Weights of a small transformer language model: 10 layers.
MLP neurons of a small language model. Each row is named by its layer, matrix (up: input weights; down: output weights) and neuron, and shows model dimensions 48-239. Each number is 500 + 25 x the weight over its row's rms, rounded and kept within 0 to 999. Numbers have three digits each.
Before each neuron's rows, "fires after" lists the tokens most often just before its 100 highest values on Wikipedia text that the model never trained on.

fires after: "st", "u", "Sc", "St", "Eng"
L5.up396:536507502502487470521507504496490482509507451528492508524487484491484469469525502482470532498489562502513474532485516467508488516510518496469504503494498503434512490532472460526491516469534488516507524500558543515480493478494525491508496517546489486531486495478472504488487531488531520556500511514479515504498497480472488507469494513485487458508476493509499533450507539532487431496495558520491521425497506518527492524464507519502518502487506531545538529509479479522453462505496475529493514434497508543485514531524497553540467517505525489503506510488506506511501526494467455554
L5.down396:498511471483547552517493517491520470513478544528500481512507463467524467506504537458512504485543492502493498504494489473529520498512477500497494511459520502513494492417484472500472535519486508503460544487488483517536501476508468462539499584464498534475452543535474529515545495507538459486495482503543517470435532515509464527497509487477456503498518524516483550526476516546522516505474494478462454469484503521493519487538484496505472527483473527456485491517486490496479476490514499491503486544499529507490525502457481489504532484507518512499472511487523502489485505473508455514

fires after: "p", "qu", "reg", "res", "m", "fic"
L6.up129:536533493495517497466514506490462521453555521453458483451468481522488477479503489492514475486530513469456487495517492451499468507506492478476481502494480500515540533490518465481551529515508475461483516491528487477510517531521475487518521531466468517493483501540522489468509500498454493454532562485498513460499510459488481549491557547503518484499465512507468510480500525566502524531444482485452509487494541513504478472506513518514513488534501532487500513498512536489502527490494511486508514522467518521502517552476516486482527482526491525522481521495496488547496499505489513478
L6.down129:519511546547489517503540502477480481456500495503489505470511476496520510480523471505534516518515507501487480457485524509506465497478490544477460546487518483496522495529445507484482515468460511516476468510445482533485511485512476531514493561497510496529503497470532499530513548524513495508455506457561500495494493433505436459534519558500491481476502455540533489556470507507515522549488523488509517512470507468533498481526503485487460484490517512505464485514551480506513494490484476518493510540470497494505479434521512557514491493530480532516497504470525538447509490488476504486

fires after: "e", "pe", "li", "be", "ri"
L5.up957:500509494487508502499504508487495545495484500518479460485478475493493485494494538491466496541500501498501517540485495504524516518530441504494520486541506464507497523514466439474474500507502538509480474535534507518482502526464486501499530479514489532521473500455511488502466552475539492492478504503498464486492514464445516482432529522497494468482498455494555519479508489486507532486509526500515486496553516475533515469533524519515482486494431516482472504490456528495485527489520499472539509451492487461489480482522485486475500552491520507451497514501539470526523532507514533473
L5.down957:509496501514552533496477492484495484483522473519498551515506491546482497503535504492514501486467496486532484440490462493479514485488507493537497474498478502519441557466490484489496505489471497481494459498506488470506499494486511490511519507527501539528544459529491518525505472483525480530492472508511486550521494487496493546508476535477504533491507547488507518508422507533501469505527453488498489506506460517509489466486499491439452541504551496468476508460510501526470470513531516493496510527505501510483462501491527484500487520501521451497497528497540464507494524448466481518

fires after: "| ", "\n"
L3.up354:478504495526473517537505498531482467527512496535463500471495517528488469470537512495496507513509456504485497511520465483526541529496492512487523485526506447526499501492575462517515516479490496485493501510505509497515509515501486535515519502484529554503503487475526489489449493497491578493526528509482453520474507553520503445492521557486491467508492492522526476528550488485553463504498559509497506503510514482526490463561512510498495531526551563525508489480542493506499512511510480527500554506535498538508487532508502506575492482519489471496514478495491510481528459479520493507
L3.down354:419523467527498480495517564497513498566475510487515509448518499524515473527511487499482491482509490504480474487531490491498490478467469443511484479514536485513557519476484513489532499484530559527487518528497493485428491540507526478516478454496498549485485505512514516522500479499529541524475463543546473478554516544452493495476472478439446497485521485509515519517511513488473495458508524489504496493490514482496489523480477488492453503540525517469529505484502480489506519492450503503505538540485471540506489506542509490485514495506520494485483517488524484525485432483477477521

fires after: "h", "th", "ig", "el"
L3.up880:517524506483507512498533484526516519508507493470514467520505479543488511460529483511532453425510478515503448522497495479503471464436482491451492465532517504421467496457530522498512509486511518444532510511481511526518508549512500490491503496550507507521490512455520491502520525479526482518483529512541518474447474515501500483462524495463484492513490472525517498469495487543528504484505457444517451463501463475515500463480537494538521497504507483486503535480509534522513488508528478468487507515533486528472508499493511525523496505538494529521523497475525506493526551515519525476
L3.down880:551486529500502500521505493489480535434504513496455475496495530509529511507467483494500476513482523533498484467512462497494454499489546494473519532472526509533477494479465540504520520500513532534520480486564557491485468518556478535499492554488491530486479502488535448534489509527474517503488475492455485506494503518516521509504494516535502508512477502475531531470489516533541481497484485501537513493468473527479495532455483529502498526498510497514514445495547500470505481500490556521503507486484496485489476481484501493530491497527542498526478479470498456518493455518520506509

fires after: "h", "el", "a", "k", "H"
L5.up425:478476478488465498485524487523504523482475495434504461464459540489494512511513476514503489481512482546511560562488500441526466497468489486486523479517488501499499473498475530501518522494520542487487512463533533488519479514519481531494526511521503495494518519470487538471505478466494522483457508481504543520473504496457491503533502520475532524520516488504509495502557485513486484464460484513497546491498511482479502458449516491525538535487499530538528492457522546475476450489502511508487481489525521489520483483503468436486547506512514533482496491515544479468537525529476483469
L5.down425:472492493490479505467484522453531459513520529552425521517531481486548490484472516491511473498530529526463467512519520544448496526510474528495488508510471486517496466510503420468504507506482500508513541478489485483515539523484459462482496451500511495505504467485507522516509496477523487476511495513469483463524474510514538456509524463509516500508472481496489522507509514504494496494557504459511475506498506496473526520570513458505503478475519485503517488525537542503524521496486502517520473497515489491542506494517533498507432515519452448446487487494501514500509517537512551501

fires after: "the ", "in ", "of ", "to ", "S", "| "
L6.up956:493473483498554499471484530557484509533547515535475502522472487474534532479499478508511487491516479520474512507530455502518503447501468503518482486530508510521475515478479475514532520484501521484513513489495522479503495514520517471483482468500536531531461519497508449511477548536524483493552541478502507497513493464463499499455495480514511526499531491471525474520551481521500482542452485522476505499531534523480511534491514502533507506495433480499488489488499486498528525476481500474516487484483508548507577504467441491500490518510478493524535523505493524472516541533495474496
L6.down956:478481495561504485523513502493483482539495531484493492490520522498501531534500519485455470484465490581475511470497492496462514471445460518480498506528515507520525485511499541476483546503495528520495519466502529475515526516470508464524446549507457483473537474515491456518486513519525573491519507506502505524503505487516508510512470493478494504491519476474528476477483489489512473533512496506466511488499491478503504478499411507543504485513490480537491448528491472516475475499499525501458495513502573481489483563538483489511527527483480484488558494528552513524517494450515488514

fires after: "\n", ")", ";"
L3.up543:498496519503524520457482488456515474482445535483491527485490507498467492529505513486513549460502543506473456502562491456487486517516465529506521481532506510474527524515524491462494534523522518494491477504516467528512521479501487471503480478457509482507508455540527442484497480472477537516485464473519476494497527499487511491545486494453522500486510475534487537496520473493512487468511545470550503464483491489504520506480508487512538503522509522521470511481498491494521531499506561514496482463536477498494465487466477481532485505504461485473482542475506458487499527499517518492
L3.down543:461495533492561474494488480486507500457486499529508521487503488470471516551485519486554521512443508481532500503537520515523493465558490499541475503525491518485515505517472494477485504494476504456530497515510513506505499483496479451511487490465483451525512466496496498509522506534513534505486501492522490506510470459537493506506514486485484506479500517528473490503518486480507480472501508482530502496523542456507503537483479492481506532465481516545456544524502486493542512478486526520483500483481522502514458491473488519490545499500543525511487562498519449504517523566463539512

fires after: ", ", "in ", "of ", "ther", "ern ", "ou"
L5.up393:501512461508489501480435549499488496536513491511510499468499506501507536505489501508457474480455507522560461557552468501496426513493500507456501486473504523481494511505440520504538503521472500482459513500482491481478501448517557487484463515514507531497477537511495521519449509479526498483515477483495506493494513494482531489463514467521452513511477534490517526452538558514528459499476484495465490505490472512485504492509487470532514503500537450501496478491537510494497511472508457498495509508478520527502582504499511500463491514480476477512497528521504504534525533506516519528
L5.down393:507487524507523442500489471489438526501464479507472504518468508515485506520454471527444553486484514507505513566509510527505523465510511518462515474515487519482490471513455497475494479492516524556526499489465488495506477516509551496570520479511460493491506515494527471489478510524508485517503545571505449537551520517511486528515492498501491522445439509514519501509519510528465535497510517488509478515454450482507465495532474484513504519513462490496479496505507480434493519512485481537488495499532504474505523518505470508500523514539499507523469481490534517524530522499492512509

fires after: "er", "el", "or", "D", "r", "R"
L6.up712:482472520474506565492491468485514513497532526534477480453515495526557510478496521495528491538496504484535509524523506478483496552478469522459464498501526555501501482530511477476485521533453480500499508488508470497539504511496521488480498439474520509498507476501471523521528535514523545473518513540449510489524513517509482476485467528511464506487532499519485475475517478506470521498473514544508556493437488525533542515530446535487514478466513512495509491496513526471480515476516482493501488490516490525461510509553497501483519484445441552509470505505501495498505449476488521478
L6.down712:521521499515472520512454504461521506493506490486474460534487494478518505451499522493521470497516531514483469492462500468481547510548510493476499492498515493488530518496494474468500482463537546479474494521490511519504512530481537514542514501483543439531507560499508516483492490495503502453480498458480482526483490534469509499482490482509464535489469524503508493457470491519507488527446535493534521539517549474441493460497484495476519494521511519505531474496493477519459518498491500478470479492499441524504478518506486504492486489484474537503484509441510485521497517460487483492

fires after: "av", "K", "Th", "V", "M", "S"
L5.up736:501518499452453513497489548480520506557502543515456530515537499539475540488530481500480525487555515535521509535475480503478509513457481514538482484519530556440522482526519478483488531520486518498507505509506470510476513548490484495494483492505491571534497480511543490499498520522497473479447532494512517496483546519500517488517494499494533477507517503494507497541541493496506436547537491479505522504471485502494531457518512512493505472520508473518473497459520513474549534510470520548460508466528487508484494476503509507498497485455471502476517504522466491492473515459483588464
L5.down736:496517500488509500488494514464477514500506463491504493479471488543508507509484452491539506503525488484509486502507481472516492493486517468501489527555483493462487483498521555502527491519523520512506499566519519489473498479513483493442495528527507516512468495453512519470511505479495460495465515504432528494521510494517534500517523436488533490476481519516476539513553495527497503533509487510498484509436512467487477479504502441541521499466534504469534517503477500516499517501468536511458483498481527574490478489529520497499512528504497544512491504491500522484495492511537500522

fires after: "f", "n", "j", "p", "con", "res"
L5.up330:504541481509510501521504495537548444485472503458484516480510488514486521530502491483493524514506518477477484531508509511511503480530512521468497549481463498496482463486522506503515473528499497479522527456492533471476524512505460493497452508540490544515476463548545446562522529508517443540546502529479546493475497489473502517492505486520465490503458493495447483525535519542501502518462523478477496504456499508524536496468496527434471461529488459507489456510472479456518496496508472475458514500469510491485510539472504490488476500496523525454473523484499464544511507477519484483
L5.down330:482445508521497484523515493495559499469506473514491527486512488521513510561470510535508478423495495510479485518461477490500554506495508495515484515492494471449529527501475526516521467486485514500550455491488520490533472510471451502490479503483510498516460494497498510480495564527478459563483519494527490485519463468457530490498477450494538553485503491476521529533524479513494479502459509496492511519494502488529497500546552481543473478465459510490479500482500522523538505528486526492530510481508557470508497481492533512528504444486468467508477435518508511477494494538494481544

fires after: "\n", ", ", "| ", "in "
L3.up375:510430455503528457483519495456503493521510484530444552497529471499492492529489513489489527512547523557504502496535541513492497473521498481510497498521531512473489513518517471517527530473508483489498548510490483509476496486509501498537511459505586494470507485503530493504500507485501517483491472480475487516548520486493505471548482509464466530505481519515467494475495470514497498518505531488485483509472463493500488521501498471508488505549475508484513481502529531495502516503502455537571504511561476484484459487473497455457494478504532511488492534452494483514463545521492505483
L3.down375:499480486513506458510513485454512537515499505498527545478533482438489516509480552456479521531518501495504486495545479516482505510513537461525494523530530502508502486551516487506517471505512485498483485537491484461501516478458517480539540486503523501478524473479541487495515467525516516479503503485506488549518478480504494471521490458429456497496461535479535510481500528549473462542510519507491468511463477478523493488505541488498522469522488515516510516462534506503513496480518480504538485468509495480478441495522498482474533466518532511520502518463559463521426555514461493513

fires after: "D", "di", "Di", "d", "v", "R"
L5.up964:467490474516527521499497494524528514505556511497491534459523491542487463483459544471527524478523512517505506525479482482513533506498487523543515528491491517536513552498491501515513566492508493511505483502510466530502490530532458527471514538488491449481496465499465487500518531499507484479463518508503508503546493479487441554496487486492517504476495489519478517476478516498531526490488515530507529482472463518470527484523558536490479490465532475453479486502414481472513561486508463475538489462510523472502514528522523510485509502490474516509516482513484530496487539541527492548
L5.down964:483475501524532554496531512482453468499485519509503487508473501522488489478519522521503532499537466463506475517512481490499496465542530531476517491495505530508496478504510520524510506514511504511515506522459531532483521496532500566508456518490445501519529489468480496513471446483467490484499483442518555500503492461511529519464517467477467494495490533543511512494454464497511502524515512481467525473523502487457460521479475516512494444501476518495470458506532513463541511486535492473466543500533492532502500545509525540530516473508540533563492516538497481481483503486528481477

fires after: "L", "st", "l", "u", "Z", "Sh"
L6.up743:502482530485501538510533498453506508492530520503497530472476511491486521491468502483514459499503519464496484448527506476510483468514486523459513494523483493500519498506499513495490507436510551526526550532507497462530497510466515577450530519528497535539465520456466505506503559509502491503552508532542492504477493439457511498520493526455462503510477476479507543486500501505484528520517535512518439485464523495508507507522530524520488551537487479499523542511468511564481498484510482543470496506467499501492453513509529509506524521503541531486502493481503479454505473496478505529
L6.down743:463477509515537469527521468439470496482507501476470444475486485468511511509506524519517499501516503519533487560449499556506498464505520462489474476493518479523491484540474452514530544508567528452514496484473505461462459480530488530522520516479492531532476469494490516503501466523503508533487540506536482499533484502481492529505534527511484530540555487498518519539514473534474508511449468506525476529510468514520467478484481458520489456543502502520503541494524488516539499491519510469479488481506477525509523513490489511485495533512516486537482478529506477500509475517551503479